From a checkpoint of a small transformer trained on Wikipedia.
Size: 9 layers, MLP 640 SwiGLU, vocabulary 717.
Training: a variant of Muon for these matrices, 152M tokens, 9733 steps.
MLP neurons of a small language model. Each row is named by its layer, matrix (gate and up: input weights) and neuron, and shows model dimensions 80-143. Each number is 128 + 24 x the weight over its row's rms, rounded and kept within 0 to 255. A neuron's up and down rows have the sign that makes its largest values positive.
A block is one neuron, or neurons of one layer that tend to fire together. After each block is what it responds to, as a language model described it from the Wikipedia text at the highest values.

L4.gate211 [127 111 186 129 162 154 104 165 119 102 110 166 118 125 124 119 154 136 136  80 119 125 170 112 142 148 113  81 162 148 144 110  81 154  72 129 148 115 118 109 176 142 105 169 153  96 146 155 139 155 128 154  84 134 105 118 129 110 113 121 109  95 116 116]
L4.up211 [130 164 159 129 120 157  85  80 118 120  84 129 139 149 111 132 126 154 164  93 144 115 161 149 134 145 157 124 125 142 125 152  99 140 140 156 169 113 147 106 172 148 103 136 133 137 143 146 160 133 119 168 135 102 115 190 126  93 146 135 108 123 112 120]
L4.gate349 [ 95 111 134 116 104 139 139 122 132  70 139 136 149 140 104 175 125 165 142 114 101  75 139 191 159  94 109  89 172 119 141 112 123 142 144 126 160 108 142 134 122 121 123 140 107 111 138 177 132  96 140 104 115 147 114 123 128 145 174 112 135 119 121 121]
L4.up349 [109  99  96 123 117 106 122 120 158 119 108  84 113 132  82 152 118 130 139 123 114  88  90 153 151 127 157 132 145 174  88 143 183 160 150 106 156 114 113 107 107 126 135 108 122 138 173 168 118 101 155 160 128 135 170 127 121 138 145 126 123  90 144 120]
L4.gate360 [107 142 143 151 106 136 114 163 100 162 104 142 138 137  94 109 124 135 107  89 159  88 141 121 133 108 132 186 163 107 115 146 121 169 130 132 132 129 163 103 149 112 160 116 126  82 145 138 130 120 124 105 150 127 135 154  96 140 161 134 141  75 143 186]
L4.up360 [153 110 160 125 129 123 174 117 138 141 168 146 110 157 128 159 150 150 129 122 103 111 119 124 117  84 170 125  96 157 133 124 145 131 127 140 136  90 156 149 139 157 147 158 100 145 166 142  84 110  85 136 152 150 127 115 100 150 134 131  92 104 124 130]
L4.gate457 [110 147 125 146  64  78 116 132 107 166 151 125  98 152 134 160 102 132  98  80 126 166 148 154 115 128 151 142 130  98 104 124 133 110 132 145 143  88 101  83 175 139 138 136 149 181 164 144 153 109 142 153 174 124 163 105 142 124 124 103 114 105 125 119]
L4.up457 [150 117 107 154 100 116 139 108 152 162 152 108 121 177 140 186 132 136 104 103 137 142 120 108 121  99  90 117 149 112 116 122 112 137 113 100 154 116 133  95 124 128 140 125 130 103 110 111 116 140 149 139 155 144 129 145 166 138 144 142 155 152 128  88]
L4.gate486 [140 156 148  88 112 116 111 109 108 132  94 150 121 128 146 134 123 116  73 128 146 119 108 144 106 152 109 141 145 106 136  73 142 140  99 122 139 118 115  56  80 103 132 143 153 155 146 178  97 146 158 156 118 147 140 134 153 137 133 129 136  99 122 132]
L4.up486 [111 133 155  94 116 121 131 138 117 116 129 131 123 156 154 132 113 132  98 139 122 115 120 145  96 126 122 104 142 165 105 124 147 156  88 138 110 135 123 119 143 134  84 138 131 180 110 147  93 118 165 152 127 136 142 187 191 182 124 161 121 116 105 167]
L4.gate493 [157  86 153 147 135 121  81 149  94 135  89 142 152  90 113 140 144 152 132  97 118 140 131 114 121  97 177 156 162  95 121  95 122 124 152 120 150 120 150 114 111 136 127 118 130 107 134 119 160  87 157 150 114  81 125 134 164 131 130 131  96 143 168 132]
L4.up493 [156 113 148 135 103 122 157 117 104 126 120 125 165 151 156 133 128  87 106 124 103  90 145  93 158 131 106 119 156 119 131 118  91 108  95  87  90 110 121 133 124 140 149 164 128 112 108 128 154 149 153  87 129 133 108  81 113 142  60 153 144  83 101 141]
L4.gate542 [150 159 154 162 139 155  81 101 155 137 125 130 137  67 130 167 159 145 110 170 162 125 124 136 154 113  76 140 127 123 132  98 101 150 121 164 146 117 187 118 134 134 155 141 121 109 140 144 103  91 152 131 105 125 143 126  99 161 138  94 136  95 105 144]
L4.up542 [ 95 160 106 117 109  97 145  69 143 105 112 149 129 120 104 129  72 120 155  99 129 149 145 118 105 143 181 162 152 178 101 141 104 143 155 106 142 142  99 137 147 135 110 124  85 138 145 137 141 145 182 102 100 131 128 133 142 151 170 130 120 153 114 129]
L4.gate596 [106 133 144  95 116 178 145 118 103 136 117 173 114  94 123 122 109 104 126 102 101 115 145 169 148 126 129 186 119 155 204 111 106 158 132 147 150 173 122 122 133 134 109 113 122 171 168 142 135 164 129 159 122 125  96 100 113 152 120 163 124 154 136 101]
L4.up596 [122 105 143 126 141  87 144 135 114 138 127  82 139 112 124 123  95 183 130 126 104 122 114 130 131 129 144 169 101 122 160 144 141 139  80 106 132 112 140 108 123 123 112 138 133 118 151 105 115 160 161 190 117 107 145 133 130 147  73 114 104  95 120  78]
Description: Fires on == and === heading markers in Wikipedia text, both opening after a blank line (== Taxonomy) and closing after the title (====Candidates====); more weakly on list-field colons (Class:, Position:) and on his.

L4.gate65 [132 147 103 133 138 121 128 129 148 147  80 104 144 112 129 122 130 152 150 125 104 169 133  83 147  66 172 173  91 134 101 125 114  87  93 128  92 114 144 107 112 140 152 133 127 138 160 124 154 131 136 179 111 133  95 128 147 136 138 142 145 169  95  67]
L4.up65 [108 157 126 130  83 135 139 112 102 122 122 102  98 109  92 143 122 101 143 120 101 107 144  84 159 160 126 115  74 133  96 114 146 135 145 145 127 138  91 105 136  68 159 132 121 119 104 118 128 125 123 123 105 127 165 133  93 163 128 124 101 148 118 138]
L4.gate91 [139 106 131 143 135 148 178 100 159 116 104 130 103  96 137 129 145 119 125 131 108 145 140 106 123 128 134 133 117 104 117 128 133 165 106 174  97 156 143 140 113 109  92  86 161 143 110 181 144  87 127 123 120 110 149 128 137 136 112 160 143 101 104  80]
L4.up91 [151 150 156 153 115 106  80 128 134 129 117 126 137 148  67 138 153 115 121 139  92 127 130 111 153 158  92 123 145  88 105 161 126 148 122 120 104 123 115 151 188 157  91 131  92  76 152 116  87 127 109 164 141 120 127 150  81 147 130 177 111 135  91 107]
L4.gate136 [150 129 193 133 112 106 133 152 126 111 151 145 125 113 116 122 115 101 177 150 134 142 182 128 114 118 104 144 109 105 130 140 151 124  92 149 177 111  98 131 143 140 142 125 134 120 126 150 109 119 141 130 151 190 147  88 117 179 119 147 165 127 165 144]
L4.up136 [130 106 185 107 122 118 107 113 141  95 124 173 149 104  70 117 149  96 142 111 125 169 151 147 143 116  97 134  92 114 139 158 117 108  93 108 117 115 140 130 130 123 108 123 132 156 169 107 115 128 120 133  99 167 112 132 126 137 114 136 106 163 170 116]
L4.gate186 [119 132  97 162  91 173 106 118 149 121 155 144 139 136 152 155 130 112 105  91 143 126 125 100 118  87 105 134  87  78  98 147 122 113  96 152 144  96 138 119 149 103 121  92 104  54  88 118 173 146 113  87  93 132 139 134 116 154 133 150 174 155 109 151]
L4.up186 [113 113 117 127 145 111 134 131 105 107 137 117 103  99 102 106 108 102 115 109  92 113 163 152 107 155 145 148 145 131 113 111 106 146 124 147 130 122 116 129 111 113 151 130  97  87 138 119 142 111 124 146 121  76  69 134 107 107 138 145 118 127  93 115]
L4.gate198 [126 131 150 119 118 147  95  64 153  94 102 144  98 135 133 164 109 167  91 134 210 129 131 121  97 116 117 114 128 100 116  92 170 134 166 150 103 102 101 107 139  94 102 145 126 108 111 134 131 108 123 152  90 123 116  90 148 166 108 190 125 117  98 138]
L4.up198 [165 102 145 112 100 117 122 139 120 105  91 157 134 144 154 149 103 101 111 109 147 137 110  96 111 119 117  74 122 164 114 126 182 128 102 151 109 127 143 133 133 121 120 123 106 128 122 124 130 142 101 102 148 117 101 139  96 106 125 152 147 154 128  95]
L4.gate333 [137 126 119 161 155 120 130  87 134 154 136 100 117 141 126 129 132 122 145 115 134 153 116 136  94 136 158 125 111 146 136 107 107 138 122 151  84 125 149 117 186 129 121  89  99 121 140 141 148 132  95 118 127 106 149 135  97 143 123 154 142 133 144 127]
L4.up333 [ 88 125 135 119 139 168  97 145 130 139 119 173 105 139 127  83 104 109 182 125 152 158 156 153 137 124  99  78 135 148 119 110 111 135  99  93 112  82 158 108 119 116 157 115 134 134 141 137 139 184 126 139  81 130 127 104 122  94  91 155  99 100 126 131]
L4.gate417 [107 144 146 113 177  99 137  96 164 173 153 131 193 149 141 115 141  66 110 113 132 129 131 116 144 125  96 146 115 142 139 127 129 105  96 145  91 125 105 120 154 102  94 108  84 142 132  98 100 156 134 118  90 111 100 110 132 131  55 143  90 110 119 144]
L4.up417 [ 96 152 125 117 144 139 115  77 142 126 137 135 178 170 164 116 131  63 121 129 147 143 109  95 126  95 111 175 142  95 166 106 133 102 112  98  80  80 135 127 142 118  99 119 122 113 104 106 119 105 114 127 170 157  90 142 122 138 119 176 150 123 105  90]
L4.gate462 [106 121 116 127 139  98 144 145 102  85 155 115  93 135 126 118  67 134 115  92 143 131 158 128  80 105 155 101 142 133 112 122 163 126 121 142 133 110 148 120 124 111 136 166 118 157 132 176 138 123 159 135 100 139 135 111  95 145 133 108 173 168 106  98]
L4.up462 [162  95 103 115 146 113 117 107  83 111 139 130 127 118 117 105 150 181 116 124 119  94 119 164 141 150 153 108 146 115 124 161 140 121 157 136 118 101 140 145 144 135 130 135 123 127 102 128 106 101 117 128 111 143 155 115 145 151  90 113 126 118 126  96]
Description: Opening pieces of longer words split into subword tokens, mainly per, con, de, as in per-formance, per-iod, con-figuration, de-gree.

L4.gate44 [133  91 110 102 139  95 163 149 143 153 109 104 103 120 110 120 160 153 127 113 176 128 117 166 157 165 121 100 137 175  97 115 139 105 158 135 101  95 105 166 131 120 128 120 106 142 134 144 103 126  94 120 111 123 146 160 113 149 161 132 165  77 130  98]
L4.up44 [124 171 126 119 118 172  90 135 120 144 141 119 115 138 156 160 116 132 169 160 106 200 120 136 117  81 132  98 149 108 141 120 123 112 157 149 139 131 118 149 136  83 146 138 157 124 125 130 112 134 142 130 122 121 148 118 125 127 107 162 141 171  98 124]
L4.gate94 [136 130  82 101 151 122 117 132 140 113 120 117 155  92 127 142  93 122 158 112  99 127 144 142 145 146 142 136 134 145 139  86 130 108 183 178 121 122 118 128 109 120  82 128 146 110 146 109 108 140 150 149 133 180 120 108 135 161 164 146 133 156 134 132]
L4.up94 [122 128 124 110 144 119 163  98 142 157 158 107 111 140 102 161 153 158 142 146  85 135  69 105 123 161 124 122 152 122  95 121 114  87 132 156 106 109 100 122 132 141 100 149 130 131 124 144 102 140 130 168 120 145  95 103 148 139 134 145 106 173 106 119]
L4.gate108 [121 134  89  94 122 138 108 151  98 140 179 138  81 124 132 108 131  75 185 148 122 120 145 121 119 144 116 150 126 148 140 174 173 113 182 180 146 183 138 117 121  72 139 163 149  94  96  94 113 131 144 166  94 141 122 139 136 121 119 151 127 113 159  97]
L4.up108 [127 152 143  78 104 169 142 155 134 148 115 105 134 145 132 153  99 102 179 121 118 122 133 124  96  79 106  83  96 147 131 126 155 118 173 155 112 169 116 153 137 129 121 141 125 119 145 150 124 108 147 158  90 153 149 158 174 172 127 148 122 111 139 144]
L4.gate337 [132 126 111 114 116 146  70 132 145 180 138 127 136 148 107 146 131 146 169 170 117 130 141 155  85 141  97 121  69 141 124 125 119 180 177 152 146 109 122 122 122  83 129 121 152 165 160 135 100 130 118 133 151 134  80 107 108 131 146 111 168 135  99 101]
L4.up337 [120 116 119  96 103 131 124 136  94 124 146 121  81 123  95 103 125 140 174 129  70 153 154 144 112 110 101 139 117 145 103 148 149 120 103  96 108 131 128 105  74 101  91 123 131 122 138 126 150  91 148 157 125 123 125 133 100 110 125 123 117 134 122 140]
L4.gate441 [110 108 145  98 173 119 150 134 136 154 125 101 125  89 149 137  94  90 192 144 128 148 113 146  99  85 104 108 152 164 149 121 120  92 155 155 109  83 144 150 150 121 108 126 117 159 171 138 126 107 126 132 118 153 144 120  97  50 168 152 133 114 139 142]
L4.up441 [143  96 125 161 103 122 109 113 123 169 107 186 141 137 120 110 143 138 107 137 107  86 110 157 116 128 121 118 157 148 118  94 132 135 170 111 130 140 140 150 115 153 138 114  59  92 170 129 147 159 122 113 106 165 118 155 153 111 160 161 125 124 114 142]
L4.gate491 [100 121 172 136 174 115  96 128 148 111 139 115 144 142 148 123 117  99 117 151 147 170 124 176  93 157 100 118 149 110  99 116 139 160  86 128 125 137  80 128 127 133 134 149 122 127 165  83 111 111 157 139 120 150  90 118  78 147 161 113 116 126 124 144]
L4.up491 [134 155 150  82  99 130 168 156 103 151 154 114  49 119  80 168 108 121 116  90 102 111 124 173 114 114 108 136 117 161 121 113 143 110 137 148 112 111 124 133 125 166 115 111 131 122 128 102 123 113  78 146 100 129 125 153 195 147 175  95 110 106 136 144]
L4.gate522 [151 157  91  85 147  82 156 124 115 113 119 105 162 121 149 130 128  95 146 141 103 123 147 116 113 132  83 113  93  86  97 152 141 149 187 172 150 120  99 149 137 135 134  94 118 117 106 116 169 130 124 160  76 121 159 127 142 128 135 133 108 112 104 143]
L4.up522 [104 146  89 128 111 102 118 112 140  98 115 151 137 117 183 121 150 154 138  90 105 152 139 102  94 158 102 117 139 155 115  94 111 110 162 130  92 132 137 128 174 132 136 123 113 131 160 105 115 181 134 104 143 119 122 155 116  93 119 128 112 123  87 120]
L4.gate572 [136 145 132  99 109 158 148 175 111 132 124 138  81 121 105 173  95 119 147 149 147 127  92 142 119 121 119 170  85 121 127 115 122  63 151 138  92 123  66 102 119 107 143 125 116 141 135 166 102 129 123 112  90 102 129  85 108 156 134 155 111 133 116 122]
L4.up572 [173 145 101 130 127 104 146 149  98 134 116 134  84 116 113 125 142 141 105 120 122 140 171 125  98 165 123 104 122 117 122 115 154 100 114 141 101  87  78 130 125 104  89 120 145  89 143  91 101 134 137 147 130 121 103 148 132 139 107  78 108 146  96 108]
Description: Final word piece of a month name split into tokens, just before a year or day in dates: Janu-ary, Febru-ary, Oct-ober, Aug-ust.

L6.gate477 [153 171 115 144 103 106 123  91 116 109 109 106 117 117 145 131  99 169 133 129  99 141 157 137 126 109 106 163  91 125  71 153 144 167 138 127 154 140 131 110 161 134  87 102  93 137 119 150 103 135  57 154 121  99  75 117 140 144 132 134 125 139 125 100]
L6.up477 [152 110  94 134 164  72 134 122  91 130 128 143 118 148 109 106 139 161 128 146 102 107 123 105  99 175 123 159 122  73 128 124 106 122 150  91 173 104 116 112 163  83 131 115 148 130 134  89 160 140 164  93 109 100 109 106 121 138 149 130 158 134 129 127]
L6.gate598 [124 151 112 134  64 102 143 129 108 110  91 139 162  82 133 157 107 136 109 162 144 107 125 143 162 123  78 118 129 113 159 128 101 152 126 137 102  96 159 120 104 115 120 127 160 157  87 127 132 106 144 167 101 160 140  60 135 108 133 101 144 120 145 130]
L6.up598 [110 125  98 132  80 122 179 119  78  97 155 120 139 125 171 129 101 116  74 100 109 138 115 135 134 142 137 155  97 146 156 143 173 113 118 114 111 116 118 142 132 130 118 151 114 151 145 141 163  95 122 124 113 146 101 128 131 177 163 150 118 112 122  85]
Description: Opening == of a Wikipedia section heading after a paragraph break, often in footballer biographies (Career statistics, Club career, Reception), plus commas after dates such as 12 September 2019.

L3.gate322 [101 107 150 110 151 138 116 161 124 148 153 161 130 150 124 117  96 140 147 100  94 122 121 123 115 152 145 144  95 100 155  89  98 156 109 113 118  96 104  96 139 105 115 139 161 154 142 113 114 137 124 132 159 128  89 172 135 148 126 114 106 129 108 110]
L3.up322 [127 172 107  94 155 115 173 149 101 112 118 123 122 132 125 133 117  86 123 118 150 150 129 167 112 169 154 111 122 138 131 130  86 126 107 147 132 145 106 167 186  78 113 173  74 141 143 138 128 149  81 156 104 112 182 130 151 147  89 117 140 129 133  92]
L3.gate377 [159 132 147 131 135 110 127 124 140 137 113 115 147  95 107 118 118 156 144 155 133 128 146  90 129 101 143 167  77 148 150  74  87 122 130 147 130 157 122 104 168  96 106 143 132 141 187 125 120 116 138 163 138 117 130 139 140 137 170 133 103 157 160 108]
L3.up377 [113 117 125 141 138 114 121 111 153 135 132 146 165 187 168 114 120 153 158 130 125 123 119 155  91 147 119 104 156 139 114 135 129 145 168  83 102 111  86 165 152 146 135 135 124  98 117 111 140 107 118 126 111 105 157 122 105 132 147 131 164  95 126 106]
L3.gate565 [147 150 110 103 183 156 105  94 141 138 145 109 125 104  98 160 132 139 162 126  98 124 134 142 142 127 129 179 159 119 145  97 119 124 142 156 135 113  84 137 101  87 133 120 148 143 120  74 121 148 142 131 104 144 109  97 145 113  80  98 118 137  98  98]
L3.up565 [170 109 152 124 125 119 136 145 156 147 130 129 143  92 150 166 158 147 163 154  88 144 101 138 124 144 153 154 132 142 109  73 106 158 138 125 109 116 110 145 102  97 145 103 150 164 135  98 106 137 155 136  98 151 150 154 100 124 126 126 116 104  75 139]
L3.gate626 [ 93 108 159 113 144 157 127  83 137 143 158 141 127 196 136 162 108 117 120 103 150 158 152 130 114 122 127 144 106 144 148  84  77 131 144 187  91 128  90 116 131 165 167  92 154 129 164 116 125 111 115 139 130 109  79 152 148 121 137 119 136 120 134 132]
L3.up626 [174  99 129 108 155 211 116 153 156 128 142 119 126 122 150 106 105 102 145  92 109 148 165 137 126 149 116 138 110 133 133 102 131 120 152 140 132 160 142 130 148 139  76 123 124 122 152 125 121 152 128 110 101 123  94 148 120 114 136 162 145  96 145 150]
Description: Final word-piece completing a month name split into fragments, usually before a year or day: Nov-ember, Janu-ary, Apr-il, Mar-ch; occasionally other mid-word completions (con-ducted, ex-ile).

L3.gate25 [167 119 119 136 145 144 127  95  82 144 122 119 129  65  74 147 143 107 123 144 148 147  89 137 113 121 174 120 130  97 134 116 147 104 123  94 124 133 113 141 124  83  90 138 139 112 133 147 150  97 168 134 116 170 115 149 149 120 105 167 177 127  98 136]
L3.up25 [115 184 149 135  87  98 124 142 161 111 138  66 104 158 112 152  88 100 150 145 130 125 129 140 115 102 119 125 167 129 114 115 118 126 113 125 123  82 146 122 139  80 100 106 129 132 125 143  85 103  91 117  93 142 126  69 152 120 147 146 123 130 100 113]
L3.gate416 [129 123 101 104  92 119 130 136 146  94 132 130 169 138 154 127 130 105 101 105 165 163 170 138 120 144 130 144  95 131 164 127 146 106 137 119  80 134 170 104 168 106 131 116 134 113 157 149 181 106 133 117 113 115 107 159 132 128 168 130 117 105 122 148]
L3.up416 [144 145 126 102 121 135 159 150 157 113 140 130 123 133 151 106 139 103 123 136 138 173 132 119 132 122  81 149  62  89 117 113 139 123  91 110 116 111 171 145 108 124 160  98 102 104  96 134 161 136 173 123 113 101 160 120 133 129 103 148 127 128 132 122]
L3.gate614 [129  65 120 118  93 103 103 147 117 103 117 105 106 101  80 158 101 143 149 174 185 131 149 150 126 128 121 121 136 143 116 172  83 122 131  91  93  81 103 112 135  87 135 133 117  99 117 130 129 127 165 166  72  98 133 164 101 150 115 170 109 120 148 133]
L3.up614 [120 143 110 108  83 148 117 124 184  91 108 115 100 144  98 142  96  90 167 100 126 114 149 146 133 108 124 136 143 105 143 120 135 112 179  85 132 138 118 130 158  92 121 159 148 133 156 108 140 150 165 132 156 160 142 118 131 104  82 168 174 117 156 109]
L3.gate639 [139 138 163 150 161 146 143 147 123 107 123 111 141 163 142 167 159 129 107 117 187  80 109 172 126  97 170 117 102 137 152 117 147 138 131 123 113 109 128  97 133  96 134 128 101 183 152 154 118 113 141 160 104 139 125 145 142 119 103 146 151  74  98 119]
L3.up639 [116  89 150 103 127  86 136 150 114 115  97 117  87 107 140 116 102 152 104 123 132 106 117 140 116 110 151 110 103 147  90 105 124 141 122 153 140  99 100 110 131 132  89 111 141 146 181 149 134 148 132 156 140 166 115 133 165 113 152 106 120 156 118 108]
Description: Opening pieces of words split into several tokens, mostly per and be, as in per-formed, per-iod, be-gan, be-fore, e-v-ents.

L3.gate146 [132 101 128 176 127  88 206 133 137 131 122 135 129 132 133 109 154 139  74 124 117 133 109 124 139 114 136 117 111 109 126 162 183 107  96 100 163 142 132 125 105  70 121 135  93 102 158 121 138 114 152 121 149 135 104 115 162 120 124  98 106 103 149 150]
L3.up146 [190 123 114 147 142  99 114  89 100 124 131 133 153 140 141 148 126 139 105 108 143 135 139 146  85 100 102 132 137 181 133 128 119 159 125 154 103  87 155 162 131 106 114  83 111 131 146 117 112 145 114 142 101 193 123 128 139 169 113 106 104 126 160 109]
L3.gate293 [ 90 147 103 162 101  89 141 135 113  89 127 132 140 154 127 165 121 137  68  73 110 104 112 130 134 162 127 161 145 161 133 108 163 140 128  76  70 113  97 109 141 140 132 129 114 187 139 118 158 107 114 143 134 119  78 107 132 127  85 112 139 125 120 134]
L3.up293 [130 120 160 155 100 126 126 162 123 118 133 100 149 140 132  98 142 115 153  78 129 119 120 143 137 130 148 148 123 138  90 130 133 114 133 113  99 128 106 127 111  97 126 152 168  99  87 148 115 154 130 122 118 142 131 157 136 136 118 134 146 118 133 121]
L3.gate395 [102 143 144 176 113 127 113  85 152 139  97 117 105 169 150 123 130 128 142 125 145 115 169 173 142 122 127 152 107  95 164 117  89 128 105 136 156 137 119 109  94 108 140 135  97 109  92 164 173 158 126 121 151 142 173 115 135 133 172 146 149 110 106 128]
L3.up395 [167 119 129 151 122 156 127  80 132 138 121 132 113 136 117 101 145  80 130  91 113 122 134 121  88 148 123 175 124 146 112 153 124 169 119 134 123 126 166  90 124 129 108 109 130 104 114 111 108 147 130 165 133 136 178 105 141 119 138 120 137 155 120  93]
L3.gate531 [131 100 105 119 125 147 135 125 152 134  97 146  98 109 134 147 148 141 149  94 118  95 145 125 120 138 143 112 110 186 119 107  96 164 125 139 100 152 113 146 121 100 105 150 121 128 146 119 127 117 121 137 174 119 204 132 159 147 100 136 134 143 127 117]
L3.up531 [155 116 127 153  85 146 146 129 113 149  99 167  55 148  95 146 147 133 145 102 131 121 160 172 110 122 128 127  70 123 120 138 120 133 146 130 140  87  96 113 146 129 133 115 134 137 107 124 107 131 131 130  72 138  89 146 112 105 168 114 158 144 120 109]
Description: Opening == or === of a section heading after a blank line, as in ==Habitat==, ==See also==, ===Senior national; sometimes mid-word pieces or table pipes.

L6.gate157 [168 126 134 161 121 109 100 111 200 118 134 144 134 124 102 140 132 118 153 125 116 130 134 138 119 132 128 114 153 116 115 184 124 138  70 140 167 113 106 102 119 140 148  88 119  86 103 126 176 123 155 149 139 156 144 104 102 134 103  98 125 116 142 127]
L6.up157 [121 170 160 144 119 115 141  93 127 140 143 141 115 126 148 124 150  98 183 139 154 144 134 142  94 103 121 136 105 124 136 118 171  96 120 129 127 129 122 107 149  89 151 131 128 109 132 172 148 107 137 105 102 151 126 112 114  95 113  94 131  72 178 100]
L6.gate505 [184 148  99 150 115  87  77  94 170 128 151 101 125  94 129 165 122 109 138 134 180 127 170 125 126 136 103 147 136 147 157 108 132 131 130 154 177  91  91 106 116 105 143 117 134 139 133 117 142 123 112 123 165 140 103 137  95 124 115 129 126 102 172  86]
L6.up505 [108 108 143 144 104 119 159 131 110 173 144 112 146 113 125 124 151 119  77 135 163 136 158 123 163 123  76 166 166 116 147 118 187 113 116 136 126  94 138 121 114 181 139 147 139  99 136 164  97 119 154  85 121 149 122 123 151 136 143 152 108 137 149 120]
Description: Second-position word pieces after an initial letter or short prefix, as in b-ec(ause/ame/oming), f-o(otballer), f-e(atherweight), W-o(od), and word-initial con- or s-.

L6.gate441 [144 143 151 158 129 127 145 106 156 161 159 123 107  97 151 143 137 163 124 149 105  88  94 145 171 136 154 130 108  59 111 130 132 174 188 144 117 117 143 130 106 119 120 117 125  99 175 155 140 139 141 111 114 158 133 139 120 139 138 131 143 145 156 127]
L6.up441 [155 149 102 117 111 111 130  93  99 172 118 105 120 133 121 141  94 157 184 143 166 119  84 130 182 128  79 115 118 133 145 132  77  83 133 136 146 141 108 146 148 134 124 121  97 146 178 159 123 149 184 148 108 158  99 115 142 123 133 160 120 125  88 118]
L6.gate581 [ 78 124 141 116 149 113 114 114  95 155 121 144  97 117 129 175 117 144 167 133 131 143 143 137 128 115 192 108 117  73 150 149 111 179 122  81 138 115 129 107 139 117 115 126 174 117 143 115 150 182  85 114  97 138 152 154  82 131 165 153 148 130 161  95]
L6.up581 [129 117 101 116 109 122 116 149 147 154 133  97 121 121 138 117 147 123 166 154 147 145 112 158 134 121 145 149  93 148 140 118 139 135 102 121 122 182 152 172 101 137 155 127 163 140 147 161 130 160 151 102 128 122  78 103  95 112 138 106 121 160 146 123]
Description: Second word piece in a word split into several short pieces, mostly words starting with c or C, as in C-an-ada, c-an-cer, cl-ub, and also be-en.